From a checkpoint of a small transformer trained on Wikipedia.
Size: 12 layers, vocabulary 2048.
Architecture: RMSNorm before each block, rotary positions, biases on query, key and value, tied embeddings, normalized queries and keys.
Training: a variant of Adam for these matrices, 250M tokens, 7639 steps.
MLP neurons of a small language model. Each row is named by its layer, matrix (gate and up: input weights; down: output weights) and neuron, and shows model dimensions 0-127. Each number is 128 + 24 x the weight over its row's rms, rounded and kept within 0 to 255. A neuron's up and down rows have the sign that makes its largest values positive.
Before each neuron's rows, "fires in" lists the words (lower case) most often at its 100 highest values on Wikipedia text that the model never trained on. A number after a token or word is its count.

fires in: "an" 66, "another" 5, "maximum" 4
L3.gate193 [ 93 118 136 117 183  76 160 115 116 123 115 105 136  73 132 110 152  90  75 133 122 114 111 139 140 106 118 156 184 110 128  93 136 153 129 140 115 107 117 132 135 122 109 130 111 149 104 119 138 148 133 146 149 118 152 163 149 102 150 141 171 155 116 119 147 129 124 130 127 118  87  99 163 128 116 139 117 141 102 158 142 142 125 130 114 143 157 133 127 160 129 140 132 118 105  95 136 128 164  91 153 123 140 159 103  93  97 136 142 107 155 147 158 104 102 145 124 125 156  90 133  93 161 108 146 165 136 162]
L3.up193 [123 161 188 161 117 137 178 102 138 144 148  74 119 124 131 122 152 126 116 156 105 127 143 140 106 181 139 125 112 112 173 127  86 119 130  85  98 111 163 111 151 191 136 167 121 129 103 149 110 123  89 138 150 156 109 156 136  90 121 129 152 124 162 114 152 178 102 140 132 129 108 140 167 152 127 116 139 115 107 108 163 133 164 140 100 143 116  96 140 165 100 148 143 130 136 133 154 129 115 115 153 107 120 122 126 147 106  81 134 151 122 128 125 120 109 175  96 164 128 117 136 127 122  99 126 135 172 174]
L3.down193 [129  91 116 176 136 100 134 123 132 170 145 136 133 118 105 118 163 119 136 142 149 142 115  89 115  81 145 106 110 142 119 115  87  94  78 168 139 165 138 125 159 114 102 163  99 173 105 118 122 103 124 130 140 147 129 140 160 102 159  88 152 147 102 114 136 143  91 107 100 126  95  81 122 142 142 132 158 155 118 138 116 125 128 129 135  77 138 132 172 111 153 116  87 177 112 102 138 114 152 103 171  96 119 137 142  92 134 137 154 131 152 171  58 117 116 137 161 107 107 130 117 123 100  99  88 134 129 151]

fires in: "all" 27, "southern" 14, "age" 12, "western" 7, "companies" 5
L4.gate368 [137 123 105 108 123 112 183 139 125 119 170 131 150 133 144 138  98  97 119 158 129 148 104 104 126 109 138  98 161 166 122 115 121 107  79 148 105 143 146 148 156 138 132 102  91 129 135 148 110 111 177  89 140 139 124 137  95 116  99 120  75  83  97 110 149 151 146 100 137 143  93 184 142  89 120 143 139 117 120 123  87 155 135 163  92 111 133 112 104 103 153 142 136 113 134 128 101 147 135  79 104  98 117 157 165 146 161 144 168 157 148 108  91 123  81 123 106 157 140 147 161  97 152 139 147 101 138 149]
L4.up368 [113 122  85  97 123 137 111 128 117 160 120  96 109 138 136 110 190 141 147 107 116 123 114 138 174 159 124 196 127 134 157 122 138 153 100 165 159 101 103 145 113 114 144  97 123 164 127 136 128 111 142 124 103 134 135 126 164 151  54 105 151 135 115 154 149 143 128  89 153  98 167 161 104 114 177 129 157 135  97 103 106 140 135 112 130  99 139 152 121 109 110 136 120  83 143  96 138 135 114 115 136  87 114  55 106 120 113 134 127 137 155 170  95 143 153 118 121 140 119 127 101 128 172 109 121 164 144  99]
L4.down368 [135 125 127 152 126 145 133 137 119 129 123 113 139 126  82 146 187 101 132  95  94 114 139 124 118 100 131 151  84 133 107 145 104 162 157  92 149 104 136 133 142  99 124 149 165 125 119 128 155 115 116  93 140 122 137 107  86 130  92 124 125 164 142  97 139 132 150 140 122 166 133 134 107 164 126 142 150 122 124 122 118 112 179 151  81 141 125 130 161 118 136 144 125 134 115  94 144  76 139 168 151 111 118 125 150 132 116 145 112 131 141 138 143 112 158 143 100 155 169 102 141 118 128 168 171  59 126 107]

fires in: "all" 47, "by" 23, "allowed" 8
L3.gate42 [ 78 147  99 129 111 121 100 127 108 106 194 150 153 156 151 128 114 118 170 132  98 128 144 145 100  85 114 150 116 162 133 102 114 111 131 116 117 104 106 123 127 113 126 142 121 157 123 127 115 163 118  71 124 154 115 154 143 112 108 123  96 149 152 121  97 136 157 140 150 102 133 131 123 109 103 144 112 137 120 135  78 125 146 158  77 141 129  86 169 128 110  85  79 126 187 117 165 131 114 133 105 159 160 155 126 123 155 120 127 107 115 155  95 104 127 150 122 145 157  92 139 152 158 127 141 103 106 148]
L3.up42 [ 95 118 148 125 129  74 151  79 127 145 169  88 139 202 121  80 129 125 119 152 160 140 130  83 153 106 137 112 116 105 125 122 129 159 130 148 121  95 106  80 143 150 136 122 122 137  85 131 113 118 158  91 133  89 118  90 105 133  87 146 114 106 145 113 176 162 116 136 140 138 131 143 125 131 139 142 142 143 135 128  89 174 114 107 102 105 178  99 142 128 116 158  95 130 150 104  93 109 125 141 142  99 135  91 138 159 126 136 151 128 137  81 115 110 113 164 111 149 140 143 147 101 170 136  99 123 112 105]
L3.down42 [ 92 104 104 133 161 141 150 130 156 135 124 115 100 143 132 153 114 156 137 135 108 144 100 129 136 129 120  82  87  93 137 177 123 142 178 126 146 104 129 111 121 109 159 142 162 168 153 156 118 109 102 117 143 149 124 155 122 123 112 112 130 149 105 135 146 136 140 163 111 117 129 147 125 127  78 109 119 105 139  99  78 119 155  79 140  89 127 152  88  79 138 107 122 177 157 102 142 133 141 133  78  94 146 135 156 144  83 106 154 131 135  93 126 130 112 144 158 211 109 117 142 100 157 106 156 113 126 141]

fires in: "an" 41, "among" 11, "were" 6, "amount" 5, "another" 4, "with" 4
L3.gate0 [117  98 110 106  85 115 108 130 159 134 158 116 155 117 138 112 142 142 110 117 164 184 143 164 119 137 148  94 111 149 140 108 138 152 121 117 100 148 142 121 165 148 102 161  96 142 119 135  97 115 149  96 149 140 160 165 131  71  97  85 119 110 154 119 137 158 115  95 100  67 105 120 176 115 121 136 117 127 127 102 144 139 124 177 124 138 117 184 137  86 175 135 119 114 139 133 134 133 129 129 124  94 154 172 147 114 126 120 147 142  92  92 124 108  94  92 137 116 134 106 123 107 104 107 141  88 140 150]
L3.up0 [137 116 149 131 157 155 148 110 102 136 153 105 137 120 105 134 145 109 126 118 133 100 103 151 133 132  98  89 149  81 144 103 143 140 179 150  82 171 128 118 113 121 117 184 164 121 149 102 149 145 147 115 118 162 127  80 100  89 124 153 109 147 103  87 136 161 102 124 165 126  95 173 146 141 119 123 134  99 162 121 139 150 125 153 109 109 118 121 142 121 123  79 163 146 129  87  76 154 179 100 118 102 130 150 130 147 114 132 106 167 105 102 147 128 126 172 119 140 119 117 133  94 134 106 101 141 136 114]
L3.down0 [111 112 143 110 106  86 118 155 127  97 149 114 155 158 119 126 137 192 114 156 139 191 133 132 112 143 151 113 155 130 165 142 113 133 171  98 109 157 170 148 169 132 132 160 124 148 133  94 150 104 165 104 140 130  82 153 122 121 134 110 124 124 127 108 140 171 102 134  95 134 132 129 125 114 136 128 120 113 122 135 130 181 136 121 146 108 162 126 165 123 145 162  91 149 132 122 123  99 154 147 158  89 136 129  90 144 113 163 152 130 120 168 128 154 113 120 119 155  87 195  95 152 101 124 114 118 132 121]

fires in: "an" 53, "another" 7, "animation" 4
L5.gate303 [119 162  98 144 159  73 115 117 131 124 100 107 119 132 156 128 171 144 134 131 117 174 103 122 157 118 178 145 128 117 113 102 110 135  89  98 102 163 150 137 148 145 126 160 113 151 107 125 148 141 140 118 104 136 133 163 153  77 130 133 164 130  88 148 156 194  77 101 157  98 156 149 164 109 172 127  94 141 109 112 147 162 131 119  89 114 142 115 132 129 143 133 146 131 143 134 137 121 163 104 149 106 131 128 143 101 124 135 128 127 108 162 103 151 100 150 131 119 150  98 100 109 125 108 141 128 156 117]
L5.up303 [137 119 115 103 147  94 151 160 164  95 142 119 123 179 101 111 163 132 141 117 123 117 148 130 116  78 141  91 161 124 128 133  87 114 147 148  90 140 150 148 159 124 154 126 128 129 170 119 106 150 158 112 119 177 111 124 124 157 114 145 112 111 121 147  99 156 135 120 148  92 125 113 140 115 153 117 122 141 147 156 168 160 132 155  89  85 136 135 155 109  85  89 165 141 100 111 123 150 106  95 152 126 143  77 111 109  55 118 101 118 124 129  83 130 126 108 153 151  93  87 115 132 101 104 150 136 163 133]
L5.down303 [104 162  83 137 109 114 100 122 122 138 135 130 166  98 135 135 154 127 117 166 127 189 100  99 114  95 155 135 150 127 146 132 151 122 102 112 124 142 143 146 157 129 129 153 158 141  83  80 128 126 121 126 121 143 101 122 142 115 172 151 157 145 115 145 120 131 125 103 123 121 152 126 183 118 132 135 122 126 132 166 150 138 155 141 133 125 154 109 140 181 160 142  81 136 146 154 146 106 162 133 166  85 122 151 158 133 161 150 124 140 137 166 134 112 152 128 136 110  85 142 116 102 139 103 121 132 112 150]

fires in: "its" 31, "up" 23, "came" 10, "update" 4, "construction" 4
L3.gate161 [153  96 169 152 149 112 112 139 109 164  92 140 113 145 105 143 101 145 124 108 125 133 105 133 109 190 171  93 122 145 130  97  82 111  95 138 120 174 136 146 113 155 119 104 151 129 156 155 153 103 127 133 130 171 106 178  97  93 119  93  95 152 107 121 156 135 120  79 128 117 138 138 171  88 114 130 149  90 101 130 141 177 114 138 122 141 161  96 104 125 146 183 112 129 140 154 118 133 170 130  83 139 106 129 160 150 164 114 133 134 130 132 124 117 109 106 113 129 129 111 137 109 108 103  94 135 114 108]
L3.up161 [182  98 160  89  83 121 148 136 115 155 107 105 128 102 138 130 144 154 145 103 149  89 120 117 128 122 151 138 140  81 104 149  96 118  98 146 137 119 126 110 145  80 110 123 146 108 148 132 113 129 125 126 134 124  77 155 123 136 119 150 107 135 138 120 174 137 120 135 159  93 147 145 117  83 149 101 127 121 111 121  92 167  97 117 124  91 144  87 158 146 128 127 156 117 137 141 108 146 147 159 132  60 152 135 145 121 124 148 139 119 126 111 122 122 112 170 129 119 102 156 100 132 104  97 105 107 165 147]
L3.down161 [122 107 133 122 109 126 165 114 131 120 106 115 125 114 113 162  97  99 125 117 119 160  99 146 139  99 148 120 137 108 157 152 144 116 140  65 141 105 134 163 191 124 141 130 157 103 140 126 158  89 130  97 105 146 114 152  99 131 130 158 134 130  96 135 104 109  90 173  64 120 140  96 167 147 101 139  99 115 115 128 114 110  97 149  98 149 171 143  91 120 149 165  97  83 155 105 129 164 116 150 111 131 190 121  92  91 141 138 119 147 144 141 146 124 141 153 133 119 118 162 148 128 146 119 103 130 175 147]

fires in: "an" 36, "animation" 4, "another" 4, "artist" 4, "ministry" 4
L7.gate424 [114 104 110 130 148  99 112 127 113 107 107 155 114 137 150 146 146 108  97 110 136 135 114 105 108 165  96 113 143 143 125  85 125 138  76 124 167 152 124 135 147 121 138 130 111 153 131 120 173 134 141 114 120 135 156 168 115 141 133 190 137 126 133 121 175 118 126 104 168 106 126 149 141 136 122 112 143  89 154 124 151 148 137  85 108 106 141  87 134 110 168 121 103 106 120 158 118 165 148 145 133 126 113 131 175 117  79 133 185 143 149 156  81 108 106 101 143 131 175  83  98  72 126  84 131  96 101 147]
L7.up424 [179 149 125 131 175 160 105 140 135 150 149  98 119 106  93  95 124  89 160 145 124 140 156 166 138 154 121 105 131 115 137  83 158 113 156 115 150  79 127 144 142 134 105 116 135  76  89 113 159 151 138 166 143 140 141 134 131 144 133 126 155 152 130 142 140 141 123 130 159 143 115 109 169 101  97 141 118  65  88 137 125 137 115 116 109  89  94 160 128 113 134  80 134 129  96 125 126 140 147 159 170  96 128 116 139 113 135 120 118 151 150 145  73 111 130 134 161  80 128  88 156  86 127 135 118 131 129  69]
L7.down424 [107 129 126 157 107 129 111 110 112 148 151 116 109 127 108 130 153 113 126 104 119 151 117 167 103 166 126 121 180 139 125 149 122 128 122  98 130 102 120 120 109 114 116 151  82 181 134 120 157 104  96 112 143 126 135 131 143 120 123 134 175 153 122 193 168  77 155 143 133 111  94 107 131 126 139 126 118 111 111 133 142 183 138  77 123 120 135  90 143 181 103 124 107 128 118 126 139 144 161 118 104 154 155 140 134 139 112 106 125  69 149 107  96 120 161 121 144 103 102  65  97 106 161  91 139 114 120 121]

fires in: "it" 49, "although" 11, "this" 10, "though" 7
L3.gate200 [122 123 109 118 155 129 137 177 125  97 144 154 105 134 124 112 104 147 132 166 114 130 107 130 143 120  93  98 136 105 118 147 115  87  96 135 111 142 128 141  92 144  87 142 167 129 181 117  91 146 153 170 141 120 121 150 128 146 157 143 119 178 132 157 145  93 187 156 153 120 135  79 173 138 113 145  60 150 128 106 122 144 108 146 133 162 170  90 151 133 141  53 142 137 115 108 140 140 169 135 162 153 115 154 125 137 148 148 114 119 135 143 165 169 129 116 136 156 105 102 130 115 148 132 151  95  84 120]
L3.up200 [140  84  89 111 153 105 137 167 180 102 137 139  69 137 158 177 126 164 138 116 150 152 148 152 147 120 165 132 113 126 119 101 144 161 152 138 124 108  78 152 111 148 154 123  93 129 111  96 134 116 101 109 115 122 112 156 145 124 127 137 150 151  85 143 129 100 143 144 106 128 131 165 128 135 130 122 122 132 131 145 125 148 121 113 125 136 165  95 116 116 130 102 169 136 154 117 155 124 122 159 169 121 126 126  92 112 122 167  91  85 159 125 128 137 170 108 132 126 128 106 120 124 127 159 124  90 116 132]
L3.down200 [139 148 135  98 141 146 125  78 156 119  55 123 140 127 143 121 141 129 113 154 144 147 117 136 190 126 127 155 154 145  93 163 181 171 111 157 166 132 105 115 152 151 125 122 171 152 149 124 134 156 148 127 126 125 140 107 106 141  95 143 122 148 154 109 157 140 120 129 136 146 103 147  88 110 131 121 126 112 122 119 138 124 131 111 132 132 106 168 151 157 176 145 129 133 125 134 137  85  92 126 155 132 145 139 164 119 144  76 146  79 168 146 123 103 122  91  93 178 105 137 128 128 126 159 111 147 175 145]